{"norm": "rmsnorm", "extras": ["capped logits"], "init_out_by_depth": true, "warmup_steps": 0, "train_tokens": 491000000}
MLP neurons of a small language model. Each row is named by its layer, matrix (gate and up: input weights) and neuron, and shows model dimensions 32-287. Each number is 128 + 32 x the weight over its row's rms, rounded and kept within 0 to 255. Numbers have three digits each. A neuron's up and down rows have the sign that makes its largest values positive.
After each neuron's rows, "fires after" lists the tokens most often just before its 100 highest values on Wikipedia text that the model never trained on.

L6.gate189:111085108133151127140149118134164097135135111157125157122130162098063121161160135039125098156115134115122171195153169171134084160112148152118125176086093081099096102083160131133122142119134154146179067150165120199131182151168135083132181128126109087178122107187092081104120142155126136078139189186141096117136091119093124176177079082158175126130147081144138072082136097116185136195068142135151109147095148127103148112116107114118133138162156159124105133144104130163128143183136107095070128157104111165068099129161140143104196124155068136098117110096130149124047134111115057128072111132126124137123140110138142135166109121114134146171095106052181115055133142152104156193174148085133128172131129153179163118153156127066124112104097060107096136127053006139154120127184135
L6.up189:175104082093159087110109163120100137110112129112166132155148147105094157107161111045126192108157150135068093161114106178131088153164131063078141143072197145102132112109136096135096097119166145147077078132127136154154142110147163129053087136154099194189185115123148150120182156131157066132127126124070093165109097102102105088105122130097115155121147149097139093142117167158155156094108115165127123095129192112114144167163096155101117185134098105112127195100137138190177090154108193139078153130118189045064161123145135082104144141099141121105093116176150148104089122139113072185090083101109144141124112136151140175091157128153138146166093163123172119106119113162126162130075187122170095131153133166141141111111179094159165075142117108032097110127128199090181144123157121
fires after: " ", " the", "==", " (", "Early", "==="

L6.gate282:135123130114105135097102107099187138086158184153147131142107130099082137154133083124117069102106129128113129095159083119095094148102116100167123142096146191122150163195131142143154163110141056129102100062059149170155123088123123149104136074090146118101201123109108122141128130125141177163190158155144167151104071133130093126151111137168095086090127114118151089120144124068158066109120169088176166059128094156158124154115105125156115147178123171120088201130163091104135151172169083172112131130078116171148196143138197090094095128124177149121083181209144053092138114135079104098089196109112122123169158070187161124089172105116181145121125128082159141103089194153089145153175143148116147117182117200164180074132136118161114140128112161090125151099101146116117097117111124
L6.up282:091085171125111059093132111080074095087099124148091180162159114126081131100104120115049079173141130128151096126173102151119107120070103085125099095133130179137133133071133136148155161126119140194107132136071073122106142119140063157128200131145177118103136155131152179094131164144067091146115117088050141088156104218084066157082126078150148169098124161073167149176138169119120145118111163165157065115128152116125174194094091106083123178149157138118114151134091119141087122170125090119101114135114129151087139110139123124158140117108169148102087117163095197115182139114140149084162162145163130110132125123137160083158135106160085161114142162114110163059100136081114145097138106165098147156131099123214146074100108110181191166070171127120112161128070191142159119083120157
fires after: " |", ":", "-", ";", " (", "|"

L8.gate315:144139178083123190201113127146138158113157113109115112137122122199162130185119127155133131107157135128103103158131118153150104185129103072095162127189140134186136099136186153123153134114120139108124100129118116124115172157226116066100122134121153134076134154162150147137197142099150106197198179138136143104157149118082090133166097131141098102092064057178084129140156113156131147111165126133126143141111127059109134151083097120163169086163207103166156117071154183094099105156072147118084174125168099118102076132105115128091096093086149100137119087112108132120129090115111117124138135095129115132151124093137149103116087081078174138110126131134132130134197134110139126148154173150078065149173061130083118104107122155139132150143114073107143141113170135129168116111138167
L8.up315:170171122102134186119141118156146146078179177125117144134162127159151135128115150192113206153128125078131085165135152150155096132117096152118157073148100112089105123084183081124133157096131156119105122118095091127100185133124155077105129209081163181176171158142131094095149091138154073133113155124135086098130148110088054092147173093115071133134124106117107119078102129183124108080160112150169171178138140118139135143141126148083120143139188104173101170129108113102149109178115110132100183161154122118137096125100136104163081085120185109175152133062203123167073071128153193158051136151127094134107073142166165093150132138089165183096164160063127126075181147127157148128123105181171098145122156155104182116102099144140131115141105099173167132106166083103090120138116100
fires after: " |", ".", ";", " and"

L10.gate805:081118137119086128151131107178144210123113120071172105121170125189141109101139116163113113157136098153179136119100125121168157089136104083162112097097112132135159137195091119116094080111160156125160108154114127080100172197160139148111116144092116137110130110131178196106154151107119113084153179149170141135128086179130167140105072130128061091147143157163136148142077135101122188099079143116057141122125113119144111093157129196085132090115152150159166150182117113127170141086101145117132063106144122198182130181135165111125143144067133118095084137139076184109100143205189097170141153133138117094225137124154114101139147132188152127122149106149109159173179153106123137112098149117114154133135095136161150105101136144156101159149132078144094134105081127139156172181205147
L10.up805:105126110145150137050044174149149139111080093117152121104135141113121169112188158151164116131098147091082090171167139098155091156124180108105136130145136131100113142175133099161169147125069177125110092111107144187115110203119106099107155147103214133145135146134167120092124137115124160143087119174181048159133121101073057214159142136116103122091147145087165098124136106077129146147152148105094090144124123133101084137153123183100097144142100041132108123210145132102180107132157174156130072148128136145113118054116148135183074218141128153117150110160122125059151185084092176102107114178142136137127115115120143112096086144105125137147129116159111128106141142149111070110144099146111080095140120130154175066105135176165125089150085075129145090110183184211145151115154123
fires after: ".", "\n", " The", "The"

L6.gate746:124194176107134112181110084096161115086150080154158143074140086149074172141171138092166127056160088157168113114119106085142192132092113131175188148160154088152087199097092055157186126122102154166144092087138132097101133118135144130120171170152128114059134170146114131139148168093155137183199143169100140144127091190065182118163097173089126098146146069147082150085088141077137098141132104039099128083125119115130151163105078114103077115133125142120095108154148104160084102089080134078122138145128113146155120118125113106143178103142143088151130130105113127100118096159187125131119128117098086069131115193170134119159112113140151075083167067089130083146196132172188134169168098106097107111127105072138152172103126075112151145103119156126166130156135155123131087154101134
L6.up746:106110145179148186106101119115120112163190143116112124113155133147135093137154090094112078144198103137127136111125086089073128130127095123110126082130100140162132130095159112141121181139134094165110085044164148149072108102122148081094159152075129063121171137098102137126178127137145142111173171153155143137104107186136142150121128136159115127081100158135104129169199126082111119098157135093136157143192086149157110113170116207095064109144083139149169133125163121026095140108145142190129079094119150161152152099167133088117160056162141158161176157140140084113140156116140084066123123105113144113114071196131142141097137105100176091150132166080126112120129128113129075132127084159153107151167153084128121075149158121131199125124127186147175156145113116095137125105108153
fires after: " ", " |", " Total"

L8.gate195:141136133107117107103111118113067173116136124147115130144153129090141082146133163111102115108196141106115109158169134144134148089111113144166163139138128116137149142087200154124094155121107154134142095125157106119100113178144120112136110069131162156087079163108078145068131083109092079127118120165128161100133099178144175147121165148141116087057089056164080180165149140095092135135151168133113198188165110129159150113110152211055213137151115142183152086100098123135150079125095179177025169122038135110105146171099100102098163135078069069133168136160118117060086153076097154122125137193118166141144153124105101137125111138150112140119119161175119097125141096199088101127159138139107130110180084124117136131111140106111161116116131140109093188118103095100201133136195166
L8.up195:060109227108143159139164126200135112129082129154144113118113097163129083190134121143142101115149104088141111146121143116158124113134087091106088157141198163120143134081127111109186129139156131126134113107155200130124136098166114169110178183145185153160117195158125104093134119153150168103107175142159107149092151115092173142184117117107125140111098101157102142166149083154170133087129124122175151166123094107119130132125126093142115134192184111152117136126169100135174066134120120092182151183136131147129124155115133107157143132064129173125123129173156114147190148053083126154138096113125095098139149108102071130107137116106141146117075132125134185080172098051150086137125165149124112142081178123136185121116093137069107150187127132063142104100145111122147160113126135
fires after: ",", ".", " that", " and", " of"

L9.gate513:183128116149091145138126107138097119132110150109114089136144144114132099128110088159137077081135049151146114137087090095155134112136094162161115168144153138176090141149098127081123061143089063076239097112084173079088153137113121147112076105151077150102123113107133123117131146131171159137110152122133087102120082162152100136185143104127077154190131115154138155177124099196085121092142090109207154095168147123145127093013176147152153109086135166112092097115146188148144136117152135102119156097138092162174098183140125115146142126102084123137088138153107152164086153145119131027131148066120158147139145178157173087108147146147128126113213116080100135101202091182124110133127096133138120081155119158164095110139088117105085173148095077134137102143169120075156127172102107
L9.up513:089099151175178165118103143204154115138115109146072160152139087160158058149115133101150071094092158152199123130086142067116124113088113087055095142124161160060108102142122122143119150147166196075176077165148184154148072104166145155148127169180174109117092170128162065095120154099133142099151099134104057125127115226146169119098107156143091153145139112141081094102129084106103111106114075054146097096165105121124055147160105149186103055125086119173124126122123102182137180096127087130146160154102149216129121137145147110123151166099140134136035137139178169109130152134124110101138112138115151155089129080130058124121106105107120031122126130162148164144125106109111115131135118182126126129120099149155165112157179161158145106173161120154102125135096076096085125124110170
fires after: ".", ",", " but", " of"

L6.gate319:101165189141249158101071126100171116100186160111145078081104094115152143087128134164156131105154043165082098114131180138100091162114143123199181097131158113123173118091192102145199175082142084166117119127088131128097135133132102132118109083054137112169119129099155127130144185081099151197145122075127064185168176088125130115151137151115120081100094129171157143091177118088106114126139122111109106148149148163110121161085154098134140050090132111127130154158064125136162126117089135143109058125116123124111143128078112146184175107137126153083140087155168077118140137137074161125107124168113155124092134089130155130140091127139127195088104161141096106165110071137147108118128111126111079176147112113154125136151119124059082083123147082049140136112079140149197090078054106
L6.up319:190182133147184216141078174114112181130161077079122171099181134177114156120123088116133138129143124110145117093096179123109119180114118120160222149129150128156081153107125119169188145122157137143133128159177080203136130124133152136133149150156122118159100143106108122127114142110149135141105122106133146154105145108123207036125155152163148120176079185131046182105159111135144121127102113153136139154112119163123135205104124121085101075122135142099139155118137110152088166134082182136180048149140090097121110075113109154180189125117155132141141151178124124096156152118103187097145180165173161128103125096112161145193087072118096150102149086141107099113123183160109148162088085149150094112099141136121106119177140082130127123160114127098113154106088170129220134112101162
fires after: "\n", "|---|", "s", "|"

L6.gate225:132148157116102184158083155154132140146111104090163090084175097122117143138162179100134155145123120079135184203127113114144155150173080057132144091137043086121114099090189109087089136107197133116092090105125114156069121172149147108103116133097096133121130186106129101132125154117081136144063141127136145081168088161126142134169182107105103096181084110137114186049160140126140156085138085161123102154111171132103104163155194188132087090129155175151106106080141115106081088139176146152139195119121118120117166161114102103176173128111150129117095200122169159152121167120075165106165136110141138117157107079116062140129145188121172162130187159138142115105122071167141109111169099030132094165165126139082103182122092135052133175121133120092164110111196124121147170137147079
L6.up225:130085156149180136099126159122148100165181128100138137151146140137119140157100117116115174048147110116158095135141104148163127067138160115151134109161154168081118128096157085100069143064153088078120158068181126173106136158118119117148125148143125082161125137117129149114162099098144108152149160161141132165136155143115152168091145104119093133110117168196131079119113124084112092110188193115046164103086191081134071086072115181049119098186140086112132115109122114134143081138133115088103168106159138132106135123141160109117096118199187074159106058118200091090179127096122047134126131152159041145150123160057136088205135097125153120086089169106142131080108117158136137119095076123070127090078129146163169169148076047154154119066080108134091079131131114144095137174167126
fires after: " the", " a", "9", "1"

L5.gate528:151128062107105123088156135058138131104164092148088073088106128173145056138153086031162146014097104172153138063100146054106146203136158141104116111132142154087134156116090141141109147093110131146141119134054117111132124105075113091143133125125116124114098048158072147119142123084134144144179134149159172126142136098162146107126093108067088143136104134126147165052163117102108101135126088144103110127139117201168121121116067150041103166165147110101113132069080208151122148093122115067117177082052122062111133135113121102122121082146101085022133129100149147134117142157126086150188111132139125124096078224138099081137095148135157133112107141134114129112141152145106101159145072108107146174175123151151109090185120135141092124075087137129098148169127125147153127106125131
L5.up528:148088119120153083118164067115137115089171144173110113111223119151112162137125117161133161081173121130105161100088072210130091103167146092086098153111089126059191118088201138100156209136084113150170135155122124128129106161096099144096134085117094171171104148113154172122108131140112149171125108186071154144125118102088079185169091069129090107078139132166140086127142128073149145115174112153120149059117034052110176100118134155126177128157134090141132105166147036094135120149130139125142128102145080094163123167114140122128190093112108091084128121132129132145127040139097112151140121131090080097121131102147106124124099112095168072148119136150141145090142168156076123107112118173098109121047119158182141109123095124165188141106126085113091158149149124088150122112144134
fires after: " was", " were", " ", " be", " (", " is"

L5.gate719:158160162134121102140064166079082158124202092056130086105218112155152115094147121150089145167114161102152111104141107082158079188134069143151118095119139090085218109162137131133161093114103083113161127091075092108124140143092119153169155146135146135113123126108136150120140096122104120149115136125078158136098068128144112113091180092114111131126130135156097107108134100100128141137157142144104085056131155134115136141120051134150144105124143158121179108104107053202161151185145087162088126131110196126122101124123080142107102065122149128125167150126095153093146099199060182162143150125148160156142131036103096125087193179091125122112141160166112095126200140160097187142123162110101129163175132170194111149138183165088161148126086125118117176121136156164174096109129118
L5.up719:140141134125084171058134132160148121155099149087126082135100129187151167066165160131147159154072185184180100140162111100124126091130137149189167145105183167151150118152144138092136115128124167103114095151146182099138160182051121126136124164172232137142134123149113110150140161153186052143156139093139145072114111126094157167196145190168098144109135091157115066141081165178147118128134145117159140123105107149135166155141100117111156089178098136162181121132071080156116118091128108120100143203093143137165049157173135141131095051136175135134097112161172099147119123096109148098188119087156142049156142130088138067179062068122092175134140071114110095138154116143114100150136139133071164117165090140149120116154121086146121174076169114180099092113087164151149109160085148
fires after: "1", "0", "2", "9", "7", "8"

L8.gate517:160140111121157156133103082123127094131123167117143077139100177071172151126120183140061100194121097136161160118161087095084090116103141111085148088090118140141146127177048110099124114126119139127176154104134113101089134110124154125086146056067167127139147170105148152119163181117156126158104111125166127042122079170132060145156114077127084168178120178119170112153076169068130100112135142107131132123170109168098103123113106163121140153187140147110171069074124066172154117138078131094100098094136095101125144138134099139098132123147118106166123241097153127107145131163070118129102088118159123128194128182146094163157137113191109083141108110142089184133088107121122157144142158110179176111128140140175101079075117125141171109129109148099038164135090120128099111128107109
L8.up517:136086090162186123100134123089134147178135123108141158153089151104088142099152088136124185178160131162067082123111143131174129117120136160076093129111104127134129122162094092158144101152089142150145144077112111197151125083138132168224094089143159089093130065164122128139133137108154170100160098167159119081098084129126123135074085148116126165097131159109127217109114148159075075133127132127081108157142113134135167161095107170183143144084106145091161117132157156172070077089075120097119086131142135156148114124135105106130165133151100169107087206160149133113097126099119126111163155192170134177128164127134141153098199158101096134127158066152079091164104099133105122110090120068137164053170114163138130132093093151114133101117099205145153102139150138125118093179118108
fires after: "1", "2", " ", "3", "8", "7"

L3.gate169:140144131184152165064136156187123084101141093142136138148157128175131093102117151141150100168117106142170093143132089139120107114129150116126166080127177081200150097080134159181130130125114110163082080158161099141141157133096130139097179074132123114080105117133111134135133151119116160185154137093122134120188106137193112137149142170191146139087138131142163136056201163099129188145121129135140122155132123127126118136123046086141113091092136091120131159103156155136126141105099085044182090149171102095095122115126111118116199076110049090075147169166118105130131155124157103210111120120128136113173131121118118113103061075189130176080072089122118056151163081136166114194071114128143125157160151121093151112069086078178147112138178085056195121129132139130174118111135132
L3.up169:111157103100127092160152148136128177161192177074125129065114114149161159128126155093104100085162125085117171089085202138125119125163111120169149158125161113110111163095147128125135114110088118177112095122124155106097131043171173129160111121152147144150107101183128093113132125139146155136129093143120109068081140071109175073125158141203127134159170159139124150117104112083144088132111158064106135126150138153124116138119175158090129067126123148095174091101153152161082111119155153180077099151104094123200085083154087165150170107149151158186144133141144165133154116147108130084138176193136146228039079164092153162153112159097142095141178139125122146114113144182133139094152119184118148123092106139149096162178172232123090071143126154142099150070094144133118170116076114
fires after: "\n", "|", "|---|---|", "---|---|---|---|", "|---|", "|---|---|---|"

L3.gate599:079126180131098137133105120121160157120160114127129160140121135145109123149146082126108148132131125115134105115142078056118143140094188137081150141111150122188128118143122190163139077138117137126105125105111068136178152088177115223086123165204119114124131139176192122162135114127110154074154149133125169131114106151143150103121132157173070141149155154115106164178114179104126121130144143085123126128093100102109112179169082086144132138136161096081127116176128044156065152115159144105141110126165182159121149117096148184152172176150137118106070074138204140065116116127099159110126174139164115144092119174169154192102102132122047137102123196124083134159098145130114090095141160123153199098073141109104125099086160189106142154176184037082090107147120133140125123153085171
L3.up599:107186154169143114114095150089123094082118142163085176133083095134101152077141119122080097145130176157111125152116105137128108049164111086123108126085087085104154149102139120102089227141132127120155115151108153119128124094154154137124154146091135133071163112141117162103150132078168060146112208131108121119126132141112158136110181119161199066079132163111105079109157132096174145153130170142097106120121103134126177152108143196057181075173149151154193083167146110148127115118088141138145127159109156176199124109148107068129129100159079124062106110094118045140132118160127119153124164109104132109085073078108036141107117088146155079168122140114129180166114077123108159070124131174138130119109076137155098120086109142154127191112184132173095152123105094140137110119148127
fires after: " |", "|", " ", " Total", "-"

L9.gate44:069176107147099156131137138016134154127179193135153154082140100132142124116111145162182132123122152100043125087128122071147154104101089147127139091095121149103147137132195144111111104092014167088169145177120121113120144134150178156085149132142141066144115139165144080136096096087064140135069122087126116111031087134155103127107116139150135143132119026107103135164107174092102116188111142078039129128096109182193152117161064130110153140163112127187139170115151113151160213095085131092123151134108127168056167103099077128136133149166149121151127159121132124118126157136082163137160165127141109139140129151152066160149144139209144141115115075138087132109085130156110152152125141173117135127142104149142103136104182105056198151126140172108112163136058110135136131155124104
L9.up44:178144126120097123095093096084157158174127104122099110088131106182122135121128141094130089136154152129067110119126113137100139106121163159093176100065215091168137149086167113133127134088127112116170135104099078167103105108051167116114145120160138150133152143124157168138188094110086126159136106134143083108103130079138135129128129154133128125071154120138128145110143117153115142167114196145053088123073105142164151086133101158136202172154098189158148150106109173220140189126062121129129076108121195146075130135127142123185102115114068142118127148098076090118162163098157141140105142027197172148127073176186139125131092046124099116112155115148094092115113138123131128147086185127106159089112104167124115118149178155059067124108074122108157154161097148145124104149133162
fires after: "0", " ", "9", "ab", "7", "2"

L5.gate66:154103121150112083056086178146165131162104117150091087136122073149143146079174109143120125078096081129170102096108177096071096119133101103120108164140100161150136163176125101128104122128105117122169138145101135089081108127177106098098114105134132095121171125127125104105126128099099094124153085192168193110154074152163121194122169166156149091169100133119103151146167109111117103129156056133088210174142115073146143057136155120109066114177121131139140117112126128113065106164098117197071056074157128130126134130116120162081113172174206071130129130102087040081149213131147128145128124102160108124151131158115091123175124130081134134107111112148125102182106116136138144168128156115098161129165168167082138167131154095085144124133153124126147137130048088122110101122162145
L5.up66:140117193141127096127127101147160106107160133162098182105108189087098165147132156108062150133146163155074139085167039158183087184135105131128099108153132143099107125089160181110155142110167111162159121151129126158121106098135125113097099145078099176089101141144128108148125123136170094133047124165131106147125105074164167100138079074114160133081158087048120178120113208076172132134103152167141074127158138081099139111118198147153130110140115116118191183175119200163132115122135171082146124136173094080150091118137108132131202094119106111162176151124127187139163121079175148129121133179132085152133115080172139097131085123157121140183081085126168108184130181143153164145096086093121125141143129173182162084177134115103155119110131134176137193070149163121191140141112060
fires after: " ", "-", " ("

L5.gate190:110088097158134153101149113137118101128072151195097131166160106147141135109140104063127100080071149163115102117119184091132102152095147106113067086129137131117087170087162129096130155161146128152142132148210178058089122133141144041105114150163169126138150094131102130144150134082091132134129166134076147145122158154093108189148050141153096149114138102089105151137091155183091113135152094175187172168170113164174118122149155093102127155147152077165129125104120135144103157193150080160077154112071182154117150143196158096114126163146130127122139128187132142109085164114085111120122181077153120122140149161106140096186147141051180091155125104125109142101158123173160079098152141093146167126110150244223155161120126185184115116156146148130139088122093116138148132139126136
L5.up190:092132100139126116099137096152142128092140074170083098112162177182151140154146136082096105112136124142140121116105149125130115043156165088131103109140103130087160121126153109118152114132144137121115134097224198113122145101118052165154110219120178128131128144123132086076163158078092162130116177092096121153173170124111117153125085125187147101129095080122147119037164159174177131132162115107142157105161119151136155129092080138099129129145122091123113116136086172085077123228132105179117202069192128189112086170146185127152188129156127134129132121137093126083116135097165109170148084110123164128096113198129123113165178152116131098131134061110158133128080132191096098130188123105130176095116126154108172113124119110162132130141142179162115149146179090135122105167173121
fires after: " |", ",", " of", " United", " (", " in"

L9.gate10:145133143172061154115120147142166099148133127178052124110140140157135080149106076162059128138078092111115152138132128061173146139147082112172096150149101123127136170137128086171167130096104157126116094103155146111118137116095162115172127079175132184103135116109139189104107105119145131136163104121133172162081119147105133203198101060192107081179175136146158151115144133149147130123134150144132115119107100120092118108110142121115109159155154087129154089090157196150166217118172134090159166148117140049156142090159115081129101160123118092063076105150155124134147093107132142140143125124134156108085147178140106147127209097072089109098119140051151164141131148082194120108139122126119146118168170073155137132147132166104133174066116175057212143130134082106120151117122168
L9.up10:157136144124130125167133153126127113113093113142154138211121173123124046166118136127113135106156106076119126135112175115126169140089070137109148133114068127121094117097145097083149042148090102090113109089092149130149188112106166130126120081135113171153125130051149066131158159047114106099123174108171110115132142155121146180122151096121136122174164131139133155162092147090143198153130136125169103148111127193198102128101096137147152075161094138154110135078145117088103115135132166183157117138154124139120126179170129078132112082063107088113136200126123139123224115086092069053091101091140109098151164124155160105135135084092159113109121111110153096150160137244115124096126095103089115122118101096149131107132185118175150191043163150130134134193108131105179130178104108
fires after: " ", " T"

L5.gate61:118169152122090084098098132180109089139100083126093170123164100084138104127075091074119123169169153076148132085111107095139146175133141136118078107077114121107087117176183123151166089112122202147164094102115124156118129079160154089146107166148152120072104099157188157129160147084101100134158162139200122109131084171113121154161061111150087148136223152091085107107204082129111135182106204150183092112105116188114132089129137068116125111099178155112070138108094112156110082187050079151146122084127135100108096130127093141125128151116147118126136089128110113077125152085103107161113115144093101220191130177162108133131142143117063142112159121119142084066099156082037090139134137198126139056105109121147138099135160136104145085150150150129127126138131140172157153147092127
L5.up61:144187060186070201111116101104139165075090093086157110119139163163142170131148170159126144124082132129100146202095099068134107211148128160065111090128186097078112107168140133158152152112122161106096117113123100136142136161156106046128148126083112143137175190047144086155137146118110127094142123152126121134147144098099132133152102139093118236137118130172115099107132104150106152108113191118125106067134120127126128115146184131136108120134065117091139114104081137108184097117102127143121136139076159108120172101158070109132131133172124100070120179101130149085080105118117087140125128154120156070094129105122161148156155172116115177113119173091144120136066138146105085172186065160136158146123136112160138095139134078173055107171166093129135122072181172178158087182154137
fires after: " the", "==", " his", "The", " The"

L3.gate191:115141140092115156131097121111081138109115098109150105112113117126146181152097155148096086145085143136127136135041150179136142142132137132127133116069135081111095135084051108074194140040111000114143129139154089114169175081178212156124169134138186164141124145130133117183176112146160131092165141098116108104127059072168127110151082140133102108118097116084154108115142161072156123149095091126127158131158145142099057157115122136137114080099126123128116153149162070094189100162071049132173141137114153173213102080144090104169090129114059155125120120143130148098092143109104114183126133190117228136106116122100088121150178195117122141093093140136151125161104181159116147121117070126155092135126096151123132099146143082185137093165142133095150149162209195138153110126170102
L3.up191:171117165126118140113072122103091159136119113116115124080117174180137142125134092056107078177139146158096109152133096133074136174154125137123113147096149046146069185107098132167136118064131080147106111105121087144159197195162108163233093154132165145099092103133067087172130113080107164132150147142130125090141115089179210123124151144145130165141131088105110180123130158106099161130088169148081153080119148112111153207076103209128123087125126127084090130145138135116176170128119108143167122096127129135194087135105099127144115145118158165176162143124130156151108117157100094192164106161146127159143126114075186152119169163091100157116165101174137126134055160153142123186097105172135112173146129127126152101155122081176139098127095160181123112136114161142121109058124133
fires after: "\n", "|---|---|", "|", "---|---|---|---|"

L5.gate458:163125087087096152125120128126193134096147162177150051125143154104098169162131160053141156111078101121060103113108113098122124171128132101193107142138126091119130214158133142139148124149135143117125117125144182085113169164084181072107089167129085175157095186136105127188113114152103101191134111156129118137097123157136173133152104126123130062190147092146167144140173128086120128137173108182096156122121142154104113124157115186131078136146119179112146096155173073117097225098070118173180144131159079100149146147110162089167194114144139066076127135139124144123084138092147089104144171122121187153093127125187090112179164110164153159160115118082112121145115075166127118065155118076126187161155142155103145137181034045087129103161102185129146209150143184118117163111134151
L5.up458:188162177113109140117144141120130087102111125122127142167085149128108132148114115145126100114128086079099114120106095129184144124143092049200119094136092160116110122090125121080106111123098119083132124186152171160115153100113153124133102178163147134133127102160159121155108113130105086201119102163123100165126142135112143112142183109067097081106170132144049105096177170105177100180203137175172184066171102106126112138106113214120116143073116131119163137099192121034078158069066169144164134148157076059187146127096158113171109097163163138160125113113136067134160085119159120102159162168153127169106086127169094094140161050127103176166156156078121126122141101174148161108144117056159183173104151091124193107157132165141166105185132192150136158135148129113107153144118166
fires after: " ", " the"

L10.gate469:118220136147096102165157136092170113108169121095102118087147112113131136140152107144093079146068132144170106135125182231107099128119115108129194127109225056163122072117142099116175150124119086202139141101150104163119141191107121152080133123123087139125148107113151076122129160134192067194075129091172110117151106134097098144116109085129107103123122150115135117116117195124149136089084092148113114091118151145193124136131102114065128085125142150194077090108070123156123107120127148143078072062115149087161154079123089121147132107118046171137160133112146099148127122155165126125128150156119114149138109115112174154134085120087085159138163155159097135136099116173109138150075120067074082099103154189084090106113123194146104139125139152140109202142083124102183147071062140
L10.up469:136000118108137138122103131059208171103189159144137185099133124222118138082122104062120129079136102184096174104121115118121132128123116113191147133109143150123106158124119106129140199118121149123149097110136121116203119098122177098067120146094148115121148130128159137126093088133137179178187119126174138130161053067129116121156097167110141125057109131167121132149200081159142097152118165091109129169118110179089137110133107085151075092103164079117144170067122124101145168098137110123122056144142183081125096076101105186071135135120105145040098135124137159147085177154082124092136130126172141157203112110143132163110131152156127199107114117120122122119134129171151087183112137149139135134200082104141137139103110149070047119093117127156088093162116139117093121126069099
fires after: "\n", "|---|---|", "|", "|---|", "---|---|---|---|", " "

L6.gate387:093138154123166108087171129118122175118164095180182105077076091195089168207176069160110119067154163132097137098134119163106101166133158145091110215215106112150126139033101147154118058140157162112125097191115154116124139185144137137146132158108124121118125101103141183125117132112050074114148193167082166182117150126142092140194162102044075133069147098158135104120172150096137136128144102182100101089101112152131122104149152102078147137106116147102119149098156183103128117133159109165112157140184156109168090135152071117166146127141135096081112130152172100158135145130097147165076123075135127160157093135099130110126140095136110169169107108126176120167133101113135135087132095126150152099193144102127150086098127152124184114148137114106156162178089169143113065149137087
L6.up387:153099136171103123114145151075128125130102113103121126166159117167139107138164107095123163159128145132162151075104111048130156116155128106129089127117069110100168138148129127147107133093129119119122157115153152216152110026048118090158143108125178163124117110157145146111121120141130065138117115112138116092187146172143173127174151157160099164110130105140138139130195110107160085113169126170108150101099037107117051152114193173148105168173143115174203117093163118122164113118193197072094139105044187150077172086135134083198101092103118176124117090182085150147110140155088145101125087128147164083142097117199138167142160146089141108115092205149156106121153203169096134174058082090124073086121116120095154122143147155120105132155139140095126123068109154148107067104124139
fires after: "\n", " \"", " (", " |", "\"", "-"

L8.gate560:110122157135124125139081087090125136125191121129189097174155143041179140092151076151149128145030154130107135135114108127137167188134166136116112196150166117115121140170119124105138182112129109064170115139190085180170117104152139138052149136082126148144129076114124152078128128146097149091150125102080129153106135116119166116174125094155098084133121149129065126166120173134146101161160124131119117152159083126077135191104099148113126106171129134224126180112155159127098085163159122166098154126107129168198176118119140091049124154165168096130095095113101155148100102143089125146122155100140159105179112118140158115121120133196077105158129118163171109090192135077127092125136138123104188118160190154124119156108121129058137107134126145154139128117074114147073108052150102
L8.up560:149160129155130126158169118078122107097080131092126093132152130112226168118132117147152090136164128138142129111091095081121097146101136158117165177069074078085161208124178131150129197097140156189164134117102108042139110072109152076105174133151186155070116157093204163124112157079133114157091104111102123157164151118086145101087138123145119127100160145192066117082152176199143048130186166145148112112127113124100098139158147202158111120078136145130151119205166134113089151150102188109141162116172133164160132124170120122165127107156208151161061149130136123116123110111114176107129121143167151130084110186107114088147092097154139105125096159125145084121060144154122094167130102124160153090136140192170157143105129148132147181110133148182123128093162146115075112080117141
fires after: " |", " ", " (", " /", "}", "x"

L6.gate47:138148164108094099073076131214109068114144057091114179190185160120085174161105110190202093160128102158077121144136111145110111101112101103139185079142122085080056158101150138147094161122124095129109113070081139157167141140100113152097180111109167143096135163153085097103192044136108122129172168107131078133139095117133122107102153095161180105165106147084163105158096131137028099127117117122137109116233149136106181090132126122117097096156038140154144091152109112110140053073143149114122161086116142150112150149125115151148179103138142105144130160095104129139124097152136137126170147199097094158160123120082128127105146083148153135141133133141151090078163101151218127176131122111140157125159130111144114114117115041155098109130185161062118144094149118155117131103105158
L6.up47:134154142158131176140138091170095065117122094109074115160117170091104120111099142159137098112207115183094155174120188182100195059073098140123118099144143157080132117127122205117159140149134123140110075110033144123087126118112163126120138098172145156156049130131100103128206058125139190141139126077193112070146151160147178107127171132149147047199086110128175074139097101107095196151149137091075186149112174113131126092133128155117100133145133144145099177150141136139089121110092143108132124136129131159099133136102129108097125064092142128125136120094157142134117137146042108161115109128122149027062129148048160139104126096151163158146201176115132119103136066136186172133151113144140122097157144128144159062166098110126089088170116094089085123154055096143138133103097182
fires after: ")", ",", " and", " in", " the"